config = dict(
    norm_place='pre',
    bias='none',
    tie_word_embeddings=False,
    init_std_qkv=0.0463,
    dataset='wikipedia_en',
)
MLP neurons of a small language model. Each row is named by its layer, matrix (gate and up: input weights) and neuron, and shows model dimensions 64-191. Each number is 128 + 24 x the weight over its row's rms, rounded and kept within 0 to 255. A neuron's up and down rows have the sign that makes its largest values positive.
After each neuron's rows, "fires after" lists the tokens most often just before its 100 highest values on Wikipedia text that the model never trained on.

L6.gate458 [152 123 161 158 116 100 132 119 100 170 135 130 152 149 140 110 132 100 142  99 145 116 144 129 102 177 147 133 115 135 140 123 140 113 125 137 123 104 163 115 111 117 158 125  83 110 164 124 154 127 119 156 174 146 120 113 105  92 160 124  98 145 114 114 132 115 112 163  85  99 149 162 118 144  94 112 152 121 116 103 109 100 114 140 149 166 174 156 129 118 136 131 101 123 121 152  95  76 135  96 145 125 109 137 168 149  94 161 140 131 142 151  93 107 128 157 179 129 140 153 132  72  90 116 145 104 163 153]
L6.up458 [109  84 138 125 134  89 125 119 166 147 156  80 103 148 158 146 144 138 133 140 110 142 109  98 142 139 148  98 143 123 157 117 136 100 142 134 130 154 130 128  78 149 135 125 125 112 158 136 175 146 138 107 127 174 131 121  96 199 138 195 147 142 126 146 135 116  86 135  92 135 129 195 152 141 112 122 126 125 149  55 129 130 137  91  92 111 128 154 138 140 127 172 137 132 166 128  99 102 129  91 158 130 119 175 104 133 126  87 104  99 133 133 136 145 120 148 124 161  94 122 129 124 122 161  84 102 148 139]
fires after: " ", ".", " at", "1", "5"

L3.gate291 [116 167 135 125 121 183 146 166 143  88 145 126 151 135 146  98 138 145 112 144 118 136 123 170 125 132  85 146 138  92 159 113 125 115 106  87 144 139 141  99 114 117 103 118 140 106 110 168 132 132 137 126 144 147 168 155  98  86 131 170 120 145 120 101 136  99 127 169 150 108 155 125  75 177 113 138 134 101 117 103 120 124 154 160 153 120 177 127 109 118 178  70 103 149 106  83 121  94 116 130 113 127 151  86 135 140 132 144 139 146 122 112 146 112 136 113 148 118 178 153  96 122  97 119 182 130 128 129]
L3.up291 [115 118 156 146 112 115 119 103  95 117 120 111 136 170 166 146 152 123 150 114 144 103 125 130 149 153 132 103 101 121 114 155 104 109 131 134 122 171 112 173  79 112 163 123 158 112 134 148 114  93 130 126  91 137 166 113 124 117 149 161 178 109 168 116 130  94 131 148 104 130 103 126 159 139 114 120 112 130 115 115 163 123 150 131 117 106 144 119 161 177 112 122 116  92 141 128 131  82 110 151 167  99 113 148 118  99  87 126 122 189  95 102 100 112  99 130 129 170 102 146 172 126 135 154 113 144 107 179]
fires after: " |", "|", ")", ":", "-", " Succeeded"

L6.gate39 [142 112 138 166 149  72 116 146  75 125 123 124 167 118 117  94 128  88 128 146 156 134 123 168 135 137 149  73 131 105 139 158 144 143 128 133 147 133 125 128 107 110 147 110 134 111 139 110  98  85 136 164 129 138 120 149 121 107 125 121 151 124 171 104 121 135 138 129 137 102 102  91  91  92 140 105  91 116 108 118 134 104 148 142 176 166 104 138 152 133 134 140 110 109  97 127 133 140 133 109  98 123 162 164 140 125 126 167 126 116 109 129 137 171 150 125 133 127 116 129 129  69 115 168 147 114 180 118]
L6.up39 [125 106 149 149 148 107  96 164 134 150 137 153 141 123 142 127 126 138  75 117 122 130  90 117 164 120 144  68 157 123  94  95 138 167 130 161 138 117 115 117 149 127 186 131 161 143 136  94 103 143 148 133 127 113 121 130 124 113 122 142 123 174 150 116 120 113 141 111 104 115  85 115 132 107 128 141 121 136 156  92 139 145 112 110  99 111 145 129 137 112 189 128 124 116 136 123 137 171 154 102 133 121  93 162 144 149 112 138 141 133 157 109 172  95 145 144 131 162 150 135  74  95 111 146 132 117 161 145]
fires after: " ", " in", "1"

L6.gate466 [114  75 144 135 130 155 132  82 159 128 105 124 133 108 112 155 179 125 129 111 120 150 126 105 148 118 152 119  99 105 140 161 143 143 121  80 146 118 101 102 104 127 135 141 107 131 128 153 149  73  98 145 145 124 118 106 120 108 131 127 180 120 154 141 127  95 107 159  96 145 170 133 135 163 120 162  80 122 158  94 114 102 135 127 130 159 134 106 143 112 110 126 131 143 122 137 177 117 122 101 113  95 119 150  93 168 144 122  94 124 142 113 171 112 150 156 134 160 122 101 136 115 121 151  77 139 139 124]
L6.up466 [183 128 143 141 117  92 163 107  88 138 128 113 170 105 133 118 113 134 158 114 134 155 107 137  94 105 139  64 114 118  97 111 147  85  70 168 148 145 164 108  97 111 151  91 135 121 109 103 117 134  76 134 122 135 158 125 147 170 142 135 168 116 122  97 119 131 116  92 121 125 119 160 130 174 171 157  91 113 142 125 143  83 123 161 143 152 137 135 101 133 142 133 119 149 121 111 142 143 172 110 155 136 107  71 126 157 153 154 102  94 123 125 143 146 114 123 113 151 152 139 119 104 124 171 101 115 158  96]
fires after: "2"

L6.gate434 [ 80 160 136  62  98 142 145 142 134 143 162 144 168 115 151 126 100 108 103 156 107 137  99 151  98 119 102 169 100 134 138 157 177  88 143 127 109 140 127 118 109 110 102 166 122 147  94 109 131 146 147 148  96 144 146 160 125 116 109 116 113 169 122  64  81 136 115 110 135 108 142 125 119 101 118  94 118 109 116 107 126 139 186 108 150  99 131 145 127 116 134 136 141 117 129 135 148  88 176 101 102 110 117 130 113 140 116 119 127 125 101 151 113 119 147 125 140 139  84 102 132 100 132 115 106 144 140 145]
L6.up434 [ 97 104 144 140 151 111 133 103 124 129 142 116 150 121 170 151 142 127 113  89 149 178 149  73 126 142 124 138 125 107 123 117 149 102  95 146 142 127 115 107 106 133 102 144 138 144 125 111 120 146 150  82 100 147 145 116 130 116  99 147 128 191 102 101  93 173 151 109 118 121 124 113 100 171 101 101 106 128 146 151 128 112 124 149 110  86 104  88 113  93 105 115 144  65 157 138 164 110 157 144 117 119  85 153 160 136 110 146 111 162 118 179 108 126 150 106 105 170 122 108 150  88 164 145 124 145 136  78]
fires after: " |", " ", "\n", "."

L6.gate447 [115 123 165 138 154 118 136 131 135 135  97  89 167 155 119 132 122 144 137 106  96 130 132 101 132 102 124 103 150 133 137 131 106 123 159 126 102 103 119 130 123 115 109 138 136 131 118 143 140 158 165 114 140 147 125 124 119 130 167  86 103 155 128 109  70 104 102 108  86 127 120 118 159 128 129 112 119 127 131 111 151 152  92 146 120 149 120 140 110 125 112 135 110  85 106 179 139 147  91 121  96 106 127 132 113  83  92 145 109 109 145 165 123 130 119  80 185  85 145 217 134 123 130 104 125 163 165 159]
L6.up447 [106 125  94 143 127 113 144 129 122 131 123 128 108 136 101 142 127 109 178  90 119 164 168  95 122 129  92  96  90 148 137 142 141 102 131 100  68 151 102 112  89 155 109  88 129  92 131 148 173 169 126 139 153 134 116 129 100 150 131 108 131  94 115 139 122 139 126 104 121 129 181 121 157 163 107 144 140 122 144 130 111 179 127 126  86 136 120 146 106 159 135 125  94 122 124 114 116 112 147  98 164 158 123 118 161  90  71 122 109 131 179 109 148 112 139 181 112 138 159 181 154 174 113 114 114 157 108  99]
fires after: " on", " ", "On", " to", " On", " at"

L6.gate372 [ 79 134  97 133 128 167 150 135 109 129 141 158 145 116 160  83 156 174 137 118 128  95  82 148 150 135 152 155 111 161 130 118 171 152 133 139 124 161 122 141 115  91 114 144 153 149 135 152 141 108 101 147 118 125 173  99 125 149 175 152 104 187 115 116 132 117 128 113 112 138 144  89  97 133  76 117 137  97 107 139 126 123 117 136 128  73 137 109  71 133 191 125 140 135  86 158 120 147 110 105 139 130 121 148 117 143 153 150  76 143  84 108 127 107 146 116 119 144 158 147  95 108  89 115 148 154 128 116]
L6.up372 [141 143 136 129 139 133  93 103 156  86 174 102 112 123 108  90 120 126 104 132 152 119 124 163 154 124 135  86 109 149 158 164 130  77 134 148 130 171 130 124 128 123 103 146 108 101 127 101 158 100 140 130 130 162 144  92 119 123 115 140 118 171 133 127 163  94 111 138 134 147 150 128 149 147 120 138 169 102 110 121 116  74 123 158  89 109 108 116 118 130  57  63 103 117 115 123 145 156 164 107 113  98 188 124 140 150 133 132 120 181  95 151 146 123 120 133 159  99 112 140 104 109 118 132 133 190  86  99]
fires after: "1", "2", "9", "0"

L3.gate436 [150 120 152 166 118 120 111 109 141 165 115 124 146 116 100 128 118 111 143 113 104 158 121 103 101 161 127 104 101 168 126 152 149 120 108 125  97 103 126 120 112 168 107 116 124 122 157 145 121 143 128 142 117 111  93 132 151 134 119 107 117  81 126  99 128 141 124 145 149 160 106  96  93 116 179  94 113  94 123 115 168 107 113 157  71 107 131 168 140  86 138 137 139 134 109 183 128 153 136 135 152 133 143 134 100 103 126 114 153 177  93 153 111 151 109 147 127 153  98 146 135 153 160  99 102  76 149 137]
L3.up436 [186 119 117 158 143 136 121 101 142 140 122 154 116 120 127 135 111 133 126  90  93 132 126  89 116 151 157 116  94 122 105 201 117 130 105 136 127 108  79 133 133 156 102 100 119 123 152 134 134 129 133 117 167 105 112 147 148 124 127 123 108  76 137  86 132  98 139 141 116 171 114 198 121 136 161 100 173 112 144 124 119 114 147 118 127  87 121  94 100  98 148 152 118  86 172 156 132 146 142 129 173 153 175 136 102 169 156 135 142 109 127 123 108  92  88 140 122 121 106 130 179 146 129 121 119 156 119 117]
fires after: " the", " ", "9", " The", "1", " same"

L6.gate493 [171 153 175 160 136  99 141 112 107 144 125 136 102 114 107 126 110 131 113 119 137 165  99 152  98 138 136 147 115 161 151 125  80 114 121 102  90 137 150 144 123  87 133  82 161 149 124 157 167 112 102 143 101 112 106 122 152  82 121 107 144 155 107 111 118 139 128 138 150 114 142 139 163 125 137 146 111 147 164 142 115 127 130 122 148 131 139 119 128 117  92 140  94 119 107 151 124 126  85 121 125 106 129 159  96 132 128  98 139 161 158 159 152 111  97 122 125 159 106  79 138 109 177 142 122 106 142 177]
L6.up493 [146  81 111 132  96 100  93 118 107 107 184 141 138 130 119 118 136 162 114  98 120 111 162 143 114 111 123 124 123 136 172  74  88 110 121 104 111 137 127  92 119 104 103 140  97 128 180 114 124 147  94 117 132 138 125  89 116 127 142 130 162 168  91 102 177 138 162 124 136 121 135 148  91 114 134 135  98 134 102 137  92  96 120 140 124 134 100 174 157 152 162 137 103 153 109  85 158 122 143 134 135 138 111 124 138 110  93 157 100 130 135 112 159 158 135 100 121 123 116  87 100  84 126 114 144 149 125 156]
fires after: "|", "\n", " ", "9", "-"

L3.gate482 [125 146 140 103  84  87 138 116 112  97 138 139 133 122 127 148 131 136 131 146 146 132 148 119 121  84 101  82 163  89 137 115  80 110  83 119 145 142 146  84 137 117  97 137  82 138 129 103 125 134 108 117 108 118 121 136 140 149 114 175  79 124  74 167 120  97 156 153 128 133 101 117 139 145 121 116 114 110 188  68 114 126 144 130  97 121  92  79 161 132 124  78 109 172 118 132 125 107 138 150 132 109 118 126 103 136 102 174 103 123 166 100 133 149 138 168 169 140 147 114 130 110 115 127 119 123 146 124]
L3.up482 [ 78 123 122 110 118 147 157 101 124 130 155 131 148 129  96 132 144 113 104 153 148 104 143 158 114 108 142 139 112 106 138 129  97  74 139  81 146 161 129 121 130 119 130 138 147 116 152 145  87  99 106 102 151 139 169 137 123 102 143 154 106  87 123  79 112  77 116 104 107 186 146 109 135 109 134 119 143  71 128 113 134 155 151 132 141  83 135 127 128 134 152  98 125 179 147 139 100 116 146 156 129  85 131 108  89  64 119 105 103 143  83 118 152 110 100 141 140 135 154 134 140 122 131 143 117 111 125 120]
fires after: "-", ")", " was", " (", " is"

L3.gate407 [156 135 145 127 117 117 126 140 106 112 130 135 119  91  84 144 150 111  99 116 134 131 119 111 157 111 143 169 136 108 109 131 155 100 105 146 160  92 138 109  77 148 172 173 100 160 131 119 100 121 122 138 105 138 125 105 100 155 121 126 103 149  90 130 130 134 135 102 125 182 123 116 130 124 132 136 117 109 114 162  77 149  83 134 121 142  92 101 151 119 125  85 161 180  73 160 149 169 126 136 128 104  92 167 150 146  95 141 145 167 118 115 157 109 116 110 124 129 133 130 145 119 136 122 113  81 182 126]
L3.up407 [131 130 104  95 111 110 125 156 115 139 115 105 112 108  96  97 146 108 142 180 147 104 156 131 103 134 126 151 126  99 141 147  64 146 154 156 107 119 144 138 113  77  61 162 157 121 140 154 109 124 120 142 151 133 136  78 159 134 109 121 115 161 114 163 118 135 149 121 124 132 131  72 127 146 110 144 141 122 133 156 123 145 133 125 176 161 124 125 113 117 158 111 147 148  77 122 116 147 130 121  92 123 113 135 157 129 108 133  87 180 112 141 157 118 119 139 133 139 146 155 157 161 107 126  97 118 124 110]
fires after: "-", " \"", " un", " In", " under", " ("

L6.gate47 [134  94 135 122 156 104 148 115 134 101 118 106 120 123 157  60 139 121  96 137 153 133 161 125 175 127 151 148 131 122 104 170 119  95 166 143 138 166 148 152 125 131 129 150  72  98 134 112 100 135 158  98 147 156 156  93 151 113 135 161 119 132  86 117 116 150 147 143 153 159 124 163 128 109 109 153 156  99 104 116  82 162 143 101  94 106 108 100 138 151 141 134  64 132  87  74 119 138 147 122 141 153 105  95 143 158 145 148 116 110 146 128 144 145 160 133 154 125  96 149 103 137 153 150 106 139 128 149]
L6.up47 [156  77 131 117 146 132  97 158 145 167  93 100 112 167 121 147 159 119 162  90 127 163 140 124 123 122 120 102  90 113  98 149 191  99 104 105 122 145 137 107 145 145 150 111 105 146 144 131 134 148 100  89 127 158 141 121 146 122 118 105 112 111  63 103 118 148 132 116 146 172 127  91  73 127 110 119  84 190 125 106 174 106 140 132 135 130 108 153 124 143 134 138 113 115  61 118 116 134 156 148 147 110 126 144  80 171 158 106 122 147 115 162 153 103 178 108 120 114 114  95 139 132 111 122 104  81 152 125]
fires after: ".", ")", ":", " |", ")."

L6.gate58 [135 132 146 172 110 106 127 110 104 121 157 158 117 126 115  95 117 145 150 131 177 128 104 168 189 113 150 122 151  95  99 121  92 132 145  91 112 153 164 112 147 150  77 109 111 147 148 151 145 150 159 108 118 111 162 104 119 157 134 115 145 168 170 111 128 104 201 122 123 116 117 129 128 170 134 135 133 165 136 112 109 100 105 132 110  79 154 107 133 118 163  94 160 173 126 127 124 165 107  82 122 139 105 114 137 110 140 129  71 130 131 163 151 142 101 155 132  98 159 109 134 127 128 168 117 115 129 156]
L6.up58 [134 102 163 159 113 131  84  94 115 109 121 126 125 180  93 132 104 132 124 158 149 179 130 104 159 106 110 133 111 135 134 166 121  96  94 148 114 204 127 170 128 113 114 138 101 162 173 148 171  99 142 157 111  93 165  99 129 155 165 144 133 149 153 174 139 120  97 104 135 148 152 145 111  85 109 130 108 120 166 158 143 116 144  90 110 155 126 148 114 179 129 115 156  80  68 126 113 136 111  87 139 106 168 116 111 144 128 123 140  98 151 143 150 121 151 133 151 154 124 113 130 145 135 148  95 138 125 155]
fires after: "2", "–", "1", "8", "9", "-"

L6.gate130 [128 137 192  97  82 117 117 114 137 157 103 123 121  88 109 121 111 149 115 120  70 137 116  93 125 148 119 126 156 127 170 118 113 126  80 119 142 110 129 119 116 191 113 118 112 194 128  70 129 121 160 141 121 107 106 160 131 127 122 105 129 115 114  99 156 105 126 120 155 109 117 144 143 101 124 129 132 125 148  68 130 130 115 115 153  93 173 120 115 108 107 141 102 145 150  95  76 127 123 137  98 143 109 124 147 126 120 129 132 154 145 123  89 107 153 133 131 111 140 136 108 152 160 110 119  82 106 123]
L6.up130 [151 130 137 174  71 138 113 158 104 134 101 161 168 184  86 146 111 127 173 173 156 100 108 109 131 165 113 121 128 127 126 160 143 109 118  86 100 152 115 125 161 160 148 148 118 148 136 127 145 147 160  97 142 114  97  72 111 137 142 148 149 118 160 106 118 131 113 130  93 156  94 115 149 149 147 146 152 106 140 166 140 114 102  83 148 127 139  66 104 163 147 136 150 147 113 119 135 127 124  91 147 163 134  84 126 120 160 170 140 162 106 131 151 105 145 125 136  94 168 102 131 155 144 137 166 154 119 123]
fires after: ".", ",", " that"

L3.gate77 [128 144 138 103 100 181 112 146  85 150  82 126 130 101 158 132 131 151 124  84 148 162 105 159 142 115  97 135 138 113 139 124 128 149 111 133 145 121 161 151 150 135 102 178 145 139 173 125 118 132  86 143 130 128 141 131 157  87 151  91 129 152 103 109 123 117 133  75 150 150 151 125 129 179 134 125  97 168 111 137  98 146 107 159 173 113 121 122 125 133 143 139 100 134 122 115  88  80 164 101 184 109 112 127 115 137 141 116 161 101 129 160 164 122 103 122 124  88 113 118 117 116 146 161 162 143 112 130]
L3.up77 [134 140 134 134 121  66 136 151  93 147 133 114 133 103  77 150 149 116 139 141 153 198  87 125 116 117 133 119 143 154 168 116 151 147 125 147  80 148  88 138 148 121 104 132  99 109 137  81 148 133 150 130 138 132  88  82 100 106 141 130 103 138 126 104 158 153 144  92 168 154 105 121 124 110 123 147 140 133 164 138 113 146 131 140 133 110 147 149 125 131 126 132  77  71 106 151 117 122 107 128 144 134 121  95 121 161  96 121 111 167 134 153 166 111 126 165 111 150 147  95 157 133 137  88 131 112 105  86]
fires after: "\n", " was", ",", "-"

L6.gate421 [108 148 152 151 134 180  88 158 160 150 170 131 131 138 156 128 163 118 117 157 131 130 115 186 103 112 153 120 140 168 123 129 170 104 114 141 124 121 136  95 134 135 128 146 128  91 117 111 139 140  88 150 102 131 110 138 103  74 134 141 110 100 120 128 126 150  77  84 118 115 133 117 127 104 138 134 103 136  99 132 107 141 159 160 151 150 180 122 131 100  81 102 120 119 168 142 142 126 145 128 111 124 153 134 117 138 126 139  79 144  87 147 158 121 168  91 106 146 100 178 165 157 127 122  96  88 142 125]
L6.up421 [184 140 106 164 117 165 124 173 100 137 133 157 110 161 103 117  87 111 143 144 133 121 122 180 104  99 144 128 137 159 119 136 151 109 132 123  84 127 135 159 104 172 153 139 134 112 131  97  96 137 132 155 143  93 115 108 135 115 126 141 131  88 116 123 167 112  64 117 161 204 110 121 153 110 141 142 114 109 101 108 113 142 128  77 144 111 160  98 110 134 117 113 192  87 146 135 145 131 146 140 140 139 143  89 116 161 106 155 121 126  86 156 150 126 143 154 136 115 163 143 132 102 166 134  62  97 129 155]
fires after: " the", "9", "5", "6"

L6.gate317 [132 109 188 138 106 109 115  79 142 123 130 130 152  63 116  81 156 112 143 170 139 134 124 135 101 154 134 128 149 126 182 145 110 135 162 103 165 169 112 113 112 147 147 112 132 171 121 153 164  80 134 150 144 176  99 122 169 138 116 117 172 132 163 115 112 144 146 112 106 110 173 124 159 112 122 192 120 113 141 101  99 119 148  93 106 145  83 129 136  88 101 110 129 120 131 159 128  99 149 143  67 148 106 133 103 155 134 107 137 133 121 155 133 115 122 135 122 161 107 115 154 128 137 120 141 111 135  98]
L6.up317 [133 161 164 144 124 104 131 153 134 134 125 132 146 144 128 107 134 153 157 146 159 139 118 152 129  62 119 113 164 170 124 159 131 108 143 132  98 137 100 149 156 102 158 129  92 121 134 148 120 152 115 121  92 101  88  90 106 127 129 125 129 131 125 126 112  92 117 149 111 118 190 116 138 107 156  99 205 140 173 100 116 157  95 113 123  59  92  78 135 117 154 108 127  99 146 135 102 132 109  96 167  95 138 125 170  96 137  99 104 111 116 126 163 112 127 136 167 145 151 136 144 121 143 164 115  93 133 159]
fires after: ")", "-", " was", " is", ","

L3.gate393 [170 123 135 116 119 143 162 113 139 126 211 150 146 158 137 116 138 124 132 160 119 162  66 122 129 107 120 111 109 126 129 119 132 176 126 126 125 128 104  99 129 107 122 167 164  85 133 111  57 123 101 106 160 126 130 137 128 102 112 163 119  80 167 124 148 126 156 132 100 129 151 122 111  82 170 133 135 175 115 129 157 115 122 121 119 146 142  96 144  83 127 112  94 110  87 125 103 130 156 138 142 157 137 135  97 128 135 143  72 171  91 153 153  96 165 125  99 121 142 152 136 125 104 122 126 152 164 119]
L3.up393 [138  79 123 147 105 112 144  94 105 112 140 100 179 145  96 140 130 107  87  72 138 151 106 164 142 136  97 154 152 131 114 125 155 132  99 165 135 148 134 115 140 115  97 100 121 145 105 105 154 113  84 109 109  72 154 111 129  79 125 170  91 128 110 180 118 140 125 134 116 119 135 133 150 141 118 108  76  83 150 133 136 120 109 105  86  95  88 105 164 159 104  98 121 126  95 139  98 140 119 173 108 113 120 115 142 113 100 146 152 160 108 127 130 128 125 150 184 114 137  99 150 132 128 129 104  93 108 121]
fires after: "9", " C", "-", " M", "A"

L6.gate506 [132 129 150 146 131 130 129 163 146 110  82 150 121 109 174 155 136 139 112 125 154 115 105 105 137 162 128 121 108 111  94 148 138 143 114 111 136 128 129 112 161  88 114 149 134 134 132 116 116  87 177 122 168 111 143 110 131 121 125 154 156 134 143 106 135  82 149 150 127 124 109  95 144 113 148 145 129 151 124 149 148 134 124  88 158 150 177 104  86 103 168 144 133  97 166 151 141 134  99 108 157  91 110 149 171 160 123 136  84 134 103 148 134 100 130  97 144 171 156 185 130  73  89 106 172 148 158 139]
L6.up506 [142 120 108 142 152 124 127 112 122 132  90  82 192 124 144 128 115 112 139 140 103 142 108 121 147 137 125 165 114 154 140 115 133 131 146 142 158 114 143 135 102 147 119 128 127 119 160 160 144 125 138 109 129  97 105 143 142 117 188 150 133 159  93  96 116 117 123  91 126 124 129 133 153 123 127 141 153  94 117  81 119 137 148 138  61  78 126 129 113 150 155  80  86 116  96 169 133 117 172 122  90 126 124 148 132 120 139 162 106 130 168 101 109 126  75 161 144 159  85 181 134 129 110 144 123 136 120 117]
fires after: "1", "2", "9", " ", " (", "3"

L6.gate158 [153 161 158 132 159 138 150 107 117 148 126 146 131 131 162 103 141 112 128 153 137 164 141 165 123 113 123 125 101  87 148 130 125 123 157 148 158 145 114 135 157 121  72  99 182 111 148 145 125  88 128 182 179 183 127 115 119 149 149 189 143 149 133 137 112 134 132 138 133 127 144 124 147 141 118 167 146 123 110 142  86 123 154 130 150 119 185 119 114 148 134 113 124 125 126 129 118 101 105 148 157 125 143 124 138 143 132 166  90 162  79 124  96  87 144 132 138 134 171 108 122 157 112 152 123 178 147 123]
L6.up158 [180 115 138 120 114  90 147 109 127 136 173  90 111 159 102 112 109 127 137 145 104 137 165 150 171 141 151 108 150 140 156 133 119 103 107 166 137 135 116  94  97 151 145 169 141 149 126 163 112 129  92 136 145  95 105 115 172 135 114 133 137 119 167 108 130  96 126 102 115 121 126 117  95 129  97 128  98 117 118  81 163 134 136 138 167 153 116 106 160  99 142 113 104 130 147 106 100 123 150 114 104 173 121 126 157 133 107 161 130 129 175 106 110 165 126 122 146 133 123 106 118 114 137 103 106  56 104 144]
fires after: "0", "9", "1", "3", "5", "2"

L3.gate318 [125 126 165 110 122 100 137 116 134 102 150 100 172 152 130  68 110 155  93 110 128 129 151  71  95 147 118  81 127 125 141  80 167 118  91 189 135 126 146 161 147  71 132 127 131 155 138 122  77 111 162 157 164 131 107 128  78 184 112 126 128 145 138 115 147 160 146 126 145 115 107 127 141 165  98 130 114 147 130 121 117 147 121 139 151 131 125 193 198 113  92 116 139 148 133 105 116 148  97  99 108 101 127 136 106 163 129 113 146 129 124  92 125 126 127 116 116 135 120 164 121 102 118 101 129 118 140 151]
L3.up318 [117 103 130 160  94 144 143  81 115 103 134 124 154 155 133 166 108 113  92 140 114 133 165 107 141 142 160 128 134 111 119 138 153 133  97 115 154  95 115 123 130 107 141 143 176 122 145 140  98 120 154 137 135 118 137 107  96 171 171 183 127 175 144 140 107  82 130 102 146 130 126 110 129 160 104 105 146 134 142 160 192 103 107 158 124 127 150 109 145 138 126  96 148 118 106 154 130 178 119 129 108  76 156 134 130 125 136 161 130 127 123 155 158 143 113 143 146 161 158 129 185 113 178 113 147 131 136 161]
fires after: " (", ",", "′", ".", "2"

L3.gate125 [ 98  85 113 144 166 126  70 155 125 130 153 119 158 157 123 135 118 143 100 100 127 166 129  39 122 102 156 110 128 131 113 137 114 155 129 134 134 135 129 120 117 113 107 129  98 123 101 106 131 119 138 118 145 107 131 111 131 131 108 156 110 128 145 142 134 121 118 122 152 144  85 125 101 119 115 135 149 119  95 106 134 107  74 150 164  86 114 141 151 128 103  76 126 151 129 112  87 131 140 142 106 129 117 135 161  98 111 150 105 179 137 129 141 155 127 130 117 140 144 119 103 140 139 118 111 118 205 122]
L3.up125 [149 112 115 137 122  97 131 129 150 174  77 127 127 141 137 153 138 131  81 120 160 176 137  79 110 132 147 139 125  97 123 125 144 153 137 118 123 103 123 123 162 161 164 112 101 157 123 144 114  83 125 100 143 107 106  53 132 121 106 125 129 116 100 131 124 108 152 134  85 155 108  91  87 161 135 117 166 130 101 122 100 127 170  89 181 104 125 190 170 145  90 156 152 144 145 111  83 145 118  92 149 159 157 142 143  75 134 118 132 119 128 122 107 156 130 163 105 152 169 143  97 129 121 100 122 117 134 146]
fires after: "1", ",", " Bur", " tim", "5", "0"

L3.gate217 [151 143 132 165 108 155 147 102 137 107 102 163 132 132 131 140  87 142 156 115 159 103 152  76 155 125 136 156 106  84 142 142 158 116 128  99 129  93 168 128 145 124 111 176 108 163 140  99 142 146  94 160 163 165 130 138  85 131 140 143 164 112 138 114 140 121 136 147 123  85  93 175 124 140 102  84 126 144 112  88 141 136 164 120 176 130 176 153 119 162 105 132 141 126 124 152  86 125 117 102  89 124 124 113 130 114 107 133 173 149 148 117 140 150 181 127 113 107  85 130 143 124 120 103 165 111 137 149]
L3.up217 [154 118 122 162 144 129 164 130 122 124 153 140 101 116 139 119  75 162 128 141 131 118 144 126 141 112 158 151 138  90 121 127 117 147 149 108 145  99  88 138 139 164  78 158 121 135 103 168 126 126 153 147 115 168 109  91 129 117 111 115  97 152 131 109 110 110  88 121 109 128 139 121 111 146  88 122 125 185  78 129  77 146 162 143 130 112 131 135 138 171 112 123 149 144 153 108  67  82 142 135  98  77 112 131 102  91 131 123 150 100 165 103 114 105 115 101 118 125 122  74 122 126 162 113 138 168 138 111]
fires after: "0", ".", "9", "6", "5", "7"

L6.gate336 [128 116 135 167 144 185 147 152 157 146 108 164 166 108 134 163 185 125 173 164 154 140 144  97 160 154 152 145 125 112 107 134 122 112 115 146 120 154  89  90 139 116 148  85 128 114 130 174 126 118 123  78 117 110 145 170 148 158 124 131  69 115 155 118 172 154 108 137 114 131 161 130 114 133 103 158 143 113 137 124 109  72 121 124 123 113 179 130 123 119 122 119 139 129 155 132 140  98 116 141 110 127 116 130 102 116  60  95 124 131 158 155 111 138 107 123 162 116 106 140 117  89 159 144 150 125 147 152]
L6.up336 [160 127 151 173  92 148 141  96  80 121 166 124  94 123 149 107 108 135  81  95  86 118 167 102 174 132 113 153  92 120 131  79 141 119  87 141 109 160 161 143 145 144 121 139 142 175 153 145 130 139 119 130 118  77 132 109 132 129 119 117 155 126 157 159 144 123 136 156 151 143  93 179 117 103 113 152 128 100 162 115 105 126 137 155 126 170  85  97 119 111  93 141 141 116 136  96 133 120 110 141 121 140 153  97 133 129 119 154 142 119 135 133 122 111  75 146 130 162 153 114 110  85 108  96 118 137 166 143]
fires after: "0", "2", "1", "7"

L6.gate409 [171 142 144 163 157 114 157 117  91 108 131  80 114 131 117 100 127 143  84 151 130 129 132 105 148 126 105 133 142 146 132  71 127 106 131  89 108 137 122 146 131 116 142 156 113 156 124 132 104 147 167 159 106 139  73 148  95  93 120 115 175 153  94 166 156 110 130 111  57 176 162 101 153 144 142 120 142 136 117 157 130 128 159 112 118 105 135 102 122 152  79 112 140 107 126 116 145  83 106 125 145 109 139 129 122 161  92 139 118 135 140 135 171 126  90 150 134 121  95 115 137 152  99 136  86 112 153 133]
L6.up409 [142 182  98 151 149 180 124 106  96 113 110 140 168 131 118 145 147 115 126 130  97 159 144 114 152 129 135 115  96 119 163 165  82  98 151 137 140 159 134 137 117 157 129 151 147 126  83 122  85 110 138 113 150  95 159 100 128 147 103 148 151 106 150 111 132 129 121  93 150 140 104  94 139 110 163 153  89 118 109  90 114 149 113 172 114 151 108 107 137 126  86  83 165 134  93 140 143  90 151  87 121 121 131 150 116 109 124 172 117 162 103 150 155 156 144 142 111 153 159 135 116 111  80 150 130 164 103 134]
fires after: "\n", "1", ":", "2", " as", "9"